Weights of a small GPT-style language model, trained from scratch on English Wikipedia.
Size: MLP 1536 squared ReLU, vocabulary 2048.
Training: a variant of Muon for these matrices, 487M tokens, 7438 steps.
MLP neurons of a small language model. Each row is named by its layer, matrix (up: input weights) and neuron, and shows model dimensions 0-255. Each number is 500 + 50 x the weight over its row's rms, rounded and kept within 0 to 999. Numbers have three digits each.
After each neuron's rows, "fires on" lists the tokens most often at its 100 highest values on Wikipedia text that the model never trained on.

L5.up617:493519495538434384449483597490459552491491487503503623502486485447505348581546454530434500492397475569530468471451489489508612376528375506449429498512497534451477517541417546559489440497477470468476453509468472482486537515459476504394504447483549441455526501415574531468582520528546475545511455507484508463581430550433395598548455496454522435519504450457482490373615562460452416507515526401485465487529465623527550534504459582569511548586489560568503507504580571468521533516522486552439545522513518590490518369534460537473462443444405446521534492473552551522553540477427500547528562476460517568599557562402491504528442500487553479478527456425522466490522515540534426544510400504490549509475590539515514479513457517519493468490494460437533477437500509550503578581546487
fires on: "w", "te", "e", " p", " de", "t"

L3.up1275:456500416508513524467461453466474491525612384470552628586458499484538545522455540553458443507459426516448495489572453405556483526504536556547517480505453528476548525470621371526526546471499497605531433498503539436579544421509521503519504511528533466476498534573524552520529382469533560504534434534517502575494504494501555516520465491460510517495501406443526520497606495524486477568452485602589472568540487472488478525508551470464453597515511467567558455549464552566445497573487492572440522475486540480464477404432506501536481578529586482559501454551529615604609480486375454585486499490529470490542491489510511369449592455569549545434482487491457493494500522485448469518548504501464619503543505467508518548504546556559454567521407543466490569628532413506494555371531532
fires on: "an", "ine", "ian", "ese", "á", "ish"

L3.up508:507621483453529575542477443497446534587465506530531504568480590594512503563515611486539513379486565496514561412553552494463507490426556540469541518542535593492529426434546453465483535589476584488428524390523557507514443569513473476570427455482471428476466408538495445414478387562406486587535497564419542456543523501433485484446504530545574478399550628517480613453556500501449556554405442482501467399532472553544524535425428494496544525537541488519461513547549484554512476519532542547436486502523476522483575442621550532561464512487518515444489487560421523525585484488475519495542416495515495513512555475504488554460514525500552397526470503624520506490407500555458502477475498606516411465475427530487593509494486444492446503547499471399570560457513458511523520473475505
fires on: " app", "le", "app", " App"

L7.up7:518441529621548504416431576501509517440564458449472564530529527591512531578543504507496462420491464457449441504517579523471515511481559520460446519579506498525547585505399506532475455450494450509416560530503496573463490496444521345523437452512472575570463539504556488500487497546375500527509516479509594490498542497554502502494440475556498503498548575548479501558568426446506610458415557497427446494508518504497614466508526453451441539556451558472477429599489552454522600520505448538546607511507498491637581453496433508540478561519484438421541500519579465462519557528515544489511539510385464511460437601580561501574542524501484457448513346494496485452519464487472460437554482544520393567463453454583483400516448539440548455524428491526547520484535560461469576433503505
fires on: " |", ",", " in", " by", " of"

L3.up1241:501486468408534376566468460425536487390448513592469556398554448474514529504496501556456542514366463521486458516466468492440469403501520479489451510561435412511510457559419536462480420468525537493520498583513515527454535550536584475448565467403485504507453476490563549535558563494439474471447419496577517574516398525584504472528478450500471494483527512499573560429510439513517402515504411479492459455487448591485517501439517418507445554453398606620458497598565548521567460497507444539529516521491500514484503521479513563507505508505555583465529544473486546503613466481399560596547557458341420612501526526489500454557507498528457527428489564489623518547502564502542426429459440460567484497441467539550518433476497466495445522458502496557515469481456560503501530541440564
fires on: "te", "e", "ent", " ord", "ab", " be"

L7.up458:528440494565490504446478537505503513456571475544590589504473463544554633578529586441497460559581481498464584502509615542530515477480450538615494582491588527481484506479381551541535470456469506492549481474490546573477489427498542457526538454480527526569450519501484482474501506453384393548547486461476492437525488456642491560505497487470535522508569423597468602544508545452497515428509520447468421549452521493548530492482450592511442561454562494436614540413417598543574508550425476468569570426513495448542504459473478511438462613520511494478476517563549486472533580558441530539510534502491470535469533544536456566412574443497506478499406425475485539507543513466481451476515516429476391426421470433537514619401468441507535530475492537431531550450487499526517430520560459
fires on: " (", " in", " of", " "

L7.up1519:547516550471583472537563577531549518515478543482451608518477545477543528494397565504505507463464477448523577494525530526572483473471525461547519457581528487504519404515484639506410525505495470540439541463552571520511461497467521476569491517460426438549507439453446428497536406457461399458503537488532470521599453545530545499503509460576509458493513494508492453514514472484478452503472522540526468573427428600572460529550604479492493404483508421431364533430449528445409568567628424444392481428526539499557456473519534473445368528553539481447543616527464546485556585562557558486507462488489414525488483530467518547491475542586553501530457540511499504479508476519552490501474603514473432579437483589457478474535477432573398502570448553573555552578496553499504561484459586
fires on: "ed", "ing", " made", "p", "iving", "ive"

L4.up367:562541524503491521558535460456481565449513535476415537547529409470545531502505524605457390464443553531465498509493514548473454348533589490495404524570513506465527500494468474479485546445452569548465573481497495536575447512471524397462518503562539602440493424480517493550634451502495449512562556420551567530596532552505442604531452534462475522519416489452456526528544508509513433401488509567413464509529476542473498537558504464445543475508452539531522476419488596482532461479498480521498426593434550465479547454587480439529441512553484534521563479407502394469628379462556372469491526415482459582448564459439486424509476447469488403576455484518517444529489535602562511444521527495486583452475451485490433515506544406553447453517507432493548538568493494556510497518495446
fires on: "s", "ies", "ors", "ers", "ars", "ins"

L7.up1015:449487443502449438562590507466484519471523473480432485420507547519520514584489545564430473500576446455568587499470504499473458428475530459417479509528542451549514474480481541589549595525535516489422511507467470455438501535469485406477594560386597375509518511512499529534549459376560469460453529480461479509553557575466435628551482530482603473619431437477449500557539521446482408410460535523437503456507518462474479482497413564533566468530531532389443478564397471486535357538490556554482451457493623508427545519550509507498549506543456607539512581478540429470443495527474417542571521478471430605444496509441481462502479513506527462516517484558451524457453545505500505440491558396533513515445490573460506476580446461475485494478464495499553597533433467501495538580505444
fires on: " him", "s", " them", " team", "ers", "ves"

L3.up500:482573484570582475571514459562552495482445457490433481474545482450530495507540421439486392437428552488486456482477477532511536414551534437481564462501474483461521596627591523421505522519455478599427463503507480576504432474566458524488448572477423500452639485523471494489601456496527547486464458507487507435433515445490541488494542518531432581433527452436428569467490462416551530426560557453562466401596517447431502484509509518477419615485508501482548483528436527521594464562499555513510513481532510521461389451485409476544568614397510548563483436509477471463515437509590453468536539523410595518531476572527558463511453501575540555451490444542510540494473492516526577466475534442562505499592523498538455467497536479432528517470412488498482468520437468429501517522475680
fires on: "un", "im", "er", "u", "il", "um"

L5.up456:444397542450477513513530605527465529470548490543556482503539542589489607482565486489510411524479537483439513458465442565566524535448487496398499547418548526563471539457527492543498588476433530443497458517557446495522533447524519477510415506439441452476378502426444571455479555471384484507551564596488519455450440481473480558519525552460513484487549499534530579605555493462541497494472568445452477536414579576514529510584432468391444445566529498470459557500487450490520475466532415460467449476503584466445516552526396496525488498545526489418556482557513448501567456550524502435459593554407583473514478416587503479445562495454555531477494400560464569503558540492531493469464514466548465473517408401547544531501417586525546559528425586566555532607551450499495490458567582
fires on: " of", ",", " |", " (", " a", " by"

L3.up839:623561533460481554478522488494466418586559536461439442438548482460524534526421597370531533545465542407608499486545506584488467438492464519489533507547456458539473519569493533498493471552448431572460450512537496599538430496534540472459522475426421521493377463505492451595566457549510495511448553530478515505521526514601506552516465524486458475568596528493473540540497517504466489369489474509536457539487458383572465588510673471469513591419491531528543497541424452463510520557519499511515476486453511508554538525491476480500461429511542486460454491480569526491482600556538520520551478562439463486539582554487465401407567525508523529501589431535447553563389492536551432394491560576496456562460490599495469514562464476603497494431532545503484509495444471550591527426546467
fires on: "\n\n", " had", "iving", "ather", "ive", "ther"

L5.up701:421513580510510459469507520389586531548492530464503469493483578492395551492499524449424481508403571461515562496499375470578561440492485518506559536444502450451572546462451570533522576460514504428451499624471533460495521464563490543502450491482532490467408522458490484584488476579511399468484453478461428523470505549440481552544457494504544529528513482442496513547556456411491415481497460469491526488523511465388561499465424504539505612461447476526502420585494479650512414426503476585564571562437515479492453499545527570474500515609518445486616427464543477472516430624555415539525490576591516510453505497514475545551438617497503441457537480490545518446530539587472510530405473582512531500582472399521480541482477482463389538495525518491428476529407487517502519497540578
fires on: " st", " B", "st", " b", " def"

L3.up392:455450497484470485517423503499371420442513456501431508439535558613563558526512526620447523458442387514466527509546518418499553545439430524474416491460479426498522513439487394512532569385513494462492445535657409492575471467429532552410506462597451441503501483427403487499559480468552508633504563495431472478413547489440508468653518497520492566465541448445464456464591511465505494521428550531431466402513592564478506429550442503503540602526419489584543511564580489474489483476531474504553512493539551500515572518451539510496450481497550481490482484570445475492478517486520543574436580548519492463488523519440488419477515428512476568451451488541586491398560538546593534550542469475519525529569510473505498532495520501500473570446503519543427482494473506432478591471527496
fires on: "'s", "'", "an", ".", "ian", "ese"

L7.up583:521497490527451476433469540534410466470493475493510656404504543515553549512467537445546507431469493451430479472584476478593488540582488501595502610583487519459519493475506420510530529391382454488522457499466417510527527468529520529451526447468430510482489558417518562525507540556468561486569461471478540500531423473575536437576495458510554508523479489614519449461457448448492507579522460461572510445570495530441414491593497480502442483442583528436563418485475540472510480527553441469446631522431454404476512498510434496466477522503482444510463495526503556463435502417522439489484489467475439484561581500538436570475502443417434430530450394532411609503516474439526408628504477498495555503464521479455481543564500452563489428589470616539506513512390516414470527555492455
fires on: " of", ":", "adem", "onom", " in", ")"

L4.up672:490487513460534586496550507498502521447429510455436487482493403462521545545463476455600456497534566535457455494600481454588501451557417432512490484531599537489493554574574433543438513505483484541469466543559461574517450382565489425492474502501503462399478526467492425523536498494515547494524455505506427507508543437434417452555647541446528563453454500411480551448530512520495540459500506449461426598459543409445492496543539433428484453559447573456473438424532435517584413466474559432463525478436514520545454527504471510442540451456503461639459530499517455440500439558463474440476440551556547472498558503449532476629484442516506465557547511444549456476539536545530482479537434459495505415516508514425362558526420461615570514393530422499475480549455560556458576541476547
fires on: "u", "un", "al", "im"

L3.up512:463421483423384393529500520545472514507554418499508540525479505543463496425516510467495454518561540565497486466463472522510532483512528429475573525537512367499495514520513507520508582515525590468501471497494455534522545508492558417506541576434499482449444456478544536583522512547527464474578533441527524391446488481391373513563579564501494532522420513538435516483568491546505458441439547559465479466530531535466544545503521510470524503503538533427476602562532493510453428545548521477452502424571522526460530493552480433538488548513452507489602518493495467443486477474647427526458510471557439605585543555495529501555397558432550464651444404515528592386544551453522580586500529555403599540572447547531507486534435476563500537495466462412504527566439499592515491565433455
fires on: "ies", "s", "les", "es", "ons", "ers"

L5.up805:419484470518411391491608544535618545493415491498489551499512419481563507526613466593521572499555567528484570459485474429493523451440499501402493500467427624497377476523520508510521550460442500533530466525494550524505510568532532559478562407496434539422482497441460538433521480511423513556475521481459484589597451526413471469507501437515509523500488485428477510454539509503445548540559474500543475517534450459458513493417394496534522503482531542490496533446517507520538510558446462568560565419513503412479483465511502394454514514523528446434527557484571523483448501585479437595506467562519448574529450548434510507398426560468551550514444603472375460443541473489564515440529514506531401513441382449539500510522456508525469435488509540589512580464475504429615575568527594
fires on: " t", " de", "v", "g", " requ", "n"

L4.up1499:458517508547333472449477570591449559462494538454424556444527483484468550517468539410409535554501506482628551605570439420570533534509473471550440532457473451502544503431475391451572577543560443487474444526522404435551445567541548490523455451495499457509483474494469507403425454457465514640512489456560547502545430552447547551537420459439499514514541431506525573437571429455504521541535420529510542498552446535474481510511482464420488491500565524534457526528534558518542515536397434443461492481386522510445486460529474522423574477533535576538561441515518586528443367578588469514550479523519467587535449464493550511495423470597524489524522615463566517538453487498524521581535521460478501495528409467554516506520441514478476440556503552518554455471464547480603499481475511
fires on: " and", " ", " |", "ad", "ac", "p"

L5.up140:525588500503527511575617456491498519451391375480591531500494491528523437564499548498497453474510490450400544460590494489518403567466490481476541485516446522480430511520464474556629455568431463467508441446500480565517438435500467486517500411559573500509444484493520511577461463451498452666463550470535520541466488540494501539451508478476516396464521509418471454502525507482499457467450486588533543434489449540500315560556469593460486542487502525538486555560486488509447520507516498476507526527494487459514514516504539567586385413489509542454516480530585466480466477453530517461512497475527593539560543451429516502515534452426568416559516454633532536427496474560496511643511515480439401536449432497517525596465476444536472455504555395428535540464514500536459422394463557
fires on: " app", "id", " App", "app"

L7.up1535:536518489556566508398446500488527467510494465542429446565474429571472543495507492574503468510550584533611530502439398546486458452605522542381475546473451494481504540506477481570563522459505449562399525569417534465461480591461442526490481529525528558432607525501439474488511418512512426478526494532505488439470523532422478527502477576547457480389471443485529488513596504446450488508486505380530483481476470504472544395477536512539442482560536440531551440604628487430488413483512540464577546572383495455547479511514539453488539529523484400445602450516444496453516512576492473548477389562431572504482533514430533426482466462488632533575555442500533534509465454515500421528588446497578502430500481551548506544474483473552490505555503509514420512461527586488518491554608602
fires on: "st", " for", " st", " St", "d"

L4.up115:470489442521563554449476517464548496472472529395497547521514448554545487426609527466478507535466460422576522536504443502550583526476460445524591400446427516572460500395600479465458589454484560549521523546536511485594493546550523425522489456533502408484538523462517524527472668556523507471479516479507503588552462492498512618546505462467610501496518504433588565527497383482568484475508505568463551534508417514516465454549525517483502535483508521509464472552633624489436535467440565518480475541439424499552503490515451462447442509522528566479582503419447539595366507411502569578518488491510472487459483524512476535561470525498521520576493466551550537498409581495528519542563551553545570640493459534520487497608456495440458485550456478454522516515523532383521509413474548
fires on: "ac", " stat", "g", "ag", "in", "ad"